From a checkpoint of a small transformer trained on Wikipedia: width 448, 7 heads of 64.
MLP neurons of a small language model. Each row is named by its layer, matrix (down: output weights) and neuron, and shows model dimensions 330-425. Each number is 500 + 50 x the weight over its row's rms, rounded and kept within 0 to 999. Numbers have three digits each.
A block is one neuron, or neurons of one layer that tend to fire together. After each block is what it responds to, as a language model described it from the Wikipedia text at the highest values.

L9.down399:534495528540555465578495582507473412499500455480480556370515415500471555593467506461556496591563517422443455578484540577474464452559505508436612541447437438542508521480568468494462537498522522391555559491456521534478527496495553531546522446577516580462528427531503396559552625550532609487
L9.down432:478441534571476555484462521519575468587454533526563578500413470445500555449477486476583394573464500564417497499553566462480469467494465530466492557466469420612477494430550552425475517526483415549585445452463445456481536401537615509479459505562517515487502557442516378586514528534408568511
L9.down638:447521477546591442528482532468498553512532512427503448488565343497583513600471477502524493534478483481506520461516523526523550524554470464460507520602509447492422471483498550523580467487489535487468553509535430462464510566462568563480503463510538465542437556545555511548519470506474467458
L9.down706:508520483553450407458465534519528510512521522513486557561504459558485501534507530601511418488576437591563457477491576483577634489486480522466494466433515546517532504535467490386474546460548524504428531344469407559443475506488589512470464517556553522553538488488546553465547528481486508479
Description: Split verb stems

L7.down265:441416436489554474421435424378572483560558542505484571432438598506570537450461436522591479530507599500515474478506538569517513460458460634520453480461509536489477435493453387488429550529416452531515377485509460455497508434510559448456461562566501431553556581488473568534503499445482454557
L7.down327:422612577552449412468564482478496512472463504489501548416537578537580511569471441523458535444574457463517513461494418563532519469614475539526458434419566573384470476574527484537572520545602503472498427484500550539572486428532508439571451466533406462491514508450532534514538490567476478472
L7.down876:515471541416466493539367506436508498462616459503537516530393536444445420450396521424517606532502537515511507457516528441536436532413559523577428458508477516490612470454472503551565426445515535411627419486498526539568507539415575446545470475492494431511575465491483567491501525513481524557
L7.down1209:514500534524527475483460455441465469405546475481416552403491593461544469421473532495528541537443451467491430467536541527500529464599600529570509501457443482541469568370378479466529469489590516483477494519532489462524478462505554494452434500497431577469593501479533486498462517557450521474
L7.down1327:574506498538463502460473551553437569528495484442404434371443551491454520498516576551522500514555454498580447420496494515608494479419475507518560440523620498518486541449524485514449567543531522479533521458531555488488431371512609474405480439555460375406502483590480515475383468451449428560
L7.down1449:509470549541576522512462432622346510485469552455435563500471443503535495534459486485477447538511429495452534607448484535429521496543432452456520543572465512469516363518473526555546462529490468470483557581559514518535527491522363553486510503556482382531493574517501533520480477574510432394
L7.down1569:458524481429581576507492516565535534557561455564524486447425540540522436360477445536500398502481513477497513579474408551456507508457496560537476536464420510533513486497493465446535477558474438530465542527494593555488493496535460453472565506482445543519493475530408472547527459446497531519
L7.down1785:517449559432610413473571498488541600533468425517535591456646500535537501515478556563627507465512472463426479523481501523503522551521488560529410516508513546473456542479498504486507547450515435427417469513554483438577503476555567486524568518538400565537486438508554559503568546495480490448
Description: Collective group nouns

L7.down222:501453557465543513477451457563516412541519413560536471450511502459496442507441495557456627490392472512517485547502506463542519519544516581532511487528421494536582545515524458463482496485566470526542571489441594457478490541509422415466424499504444461495487576518545525453517538416539504494
L7.down434:491500442482609514505564415583465541508518424453484523518422597454456434499471498551452457503579498498493606447436529490468490478543484512538486396535526627475496411451578429478572600665561408518557411520505455481527507524526445532521484470556503543451494446456596485493446584496575497549
L7.down521:472435531561563516508502441499573506510524531564506525435608429496451459474502494363513583544560520530477555507485496480488461490489614588530524530505528455533563448483511417517457433470502501542549565476438439478524461556561508499509673514483582483552448525432476515434450564525510495504
L7.down808:593489507494467479544445504470496451434545509489552496550512592455420546417433560478552533489623585450512545446492550492484482520496484461537524466483392441513513525502551480488505469481518548495452441433433399490553567503506474478497512447532453575467545510434447494498461472465526675513
L7.down820:366408455500356545495484594489503493549485502466494542459564500548462547409505416504470480512490555427488492592502483543480519462531531486460527436514441528519556410495522521493512570593494504471483527569492451589532521499493504428560581488497387426542508436464476460519419578499562531444
L7.down1168:433466473401527467497562506502506420580529543454501511442584425630540451543398478540501486543520512376419543512482461406528507406575550473433434577441419578530491526557594425438526462422555576499482544503547535520492539488472471542478466480496466457542545496517406529519438440499502416499
L7.down1465:483412486375567553506567537521614532560500546452478494484457528535584499622455400424531500532482440483376613469356477528496492534568484578572436509466453497501412354469402441566492591564357530501589528492384433442449442565597593531488463482490561518473532631466502553547529516397515484564
L7.down1493:544517543564558499514432520427403441522495460554514537492604458527419470529549519511521497525479469433516560520521459453413556481601462442386534559433494501483506578491526592469469586464493564523491550396539436414600595462494536498508557511586426524574485486532480456559465542519493550488
Description: Mid-word continuation pieces

L2.down1441:461447491473560498559566631480519460471556506514430507516431453568507515514456428512570474450554460505519476532448446606445549515520511588563384543477488523471478498470518566448544450542460534564505541512523561446499503464509469540565461498517405500415466562444508604519574585465481367594
L2.down1498:427560478487554382492630491536494496450410515536499494511439492461530553498515558479599548471469422502566493472481467535454554546478563492502448553539485454499365576480523519543493515436506444492478528574492501478503567499544435527520525556555478560406443443529549461462560420452472496410
Description: Noun-completing suffix pieces

L2.down366:445496494521576446413550551543454517401511432429467491469577475519507586557450432516537521520535486524606444441494533594597495539449486497585494524565513462556544515531431478419547536435506466583517504450481511512534459498520468555510549493516489429500450516522466510518520514448468548557
L2.down1167:530577487563530483515395521440457550540455534499430484486461508461520444542480546626539490482527471547467428602560585530500468499485490470567524482474504449568469516515510475484597478472460525569594568492437470474480482524493355503488407576461542467490445467465489457446526514469562463576
Description: Word-completing stem pieces

L9.down177:500454502440519556436402489477425495535480541409523553453561516461465488547479537524611458539456479473457498472609535517439461483494496493543518440503564449513536432486532641544511488489519488563514479456539512486517601477489434572528533507623514419424428441448557553456512552572509508562
L9.down271:552418441569511517433519495487617543546502495507509480530475582507489512470445530535501449526402450530474490424391505463488498391529478470581449495501587524526457527468523519631570510501552553514501483538490486443506563504500485509525510554611545422536479459464551535480490532419489513561
L9.down354:568594442505530618469446513459509535476561473482504541489412467482546515547552426482559526513519457481523467473446522523469589475553483495487553524506419482483444493541496561501568533523475563515524519450422498543530477495542489542529579451465522511504409512459458448433617481489565533523
L9.down1712:523548438554546520480547520601468468509412463528558569453493462460583484551448486491463484516524453515418487589529544482482492515421435484464480500509428480477513508496502502482435502494469573388454563458539507519427549539538515520498580507571428431548546556567586480498598469515559495459
Description: Plural noun endings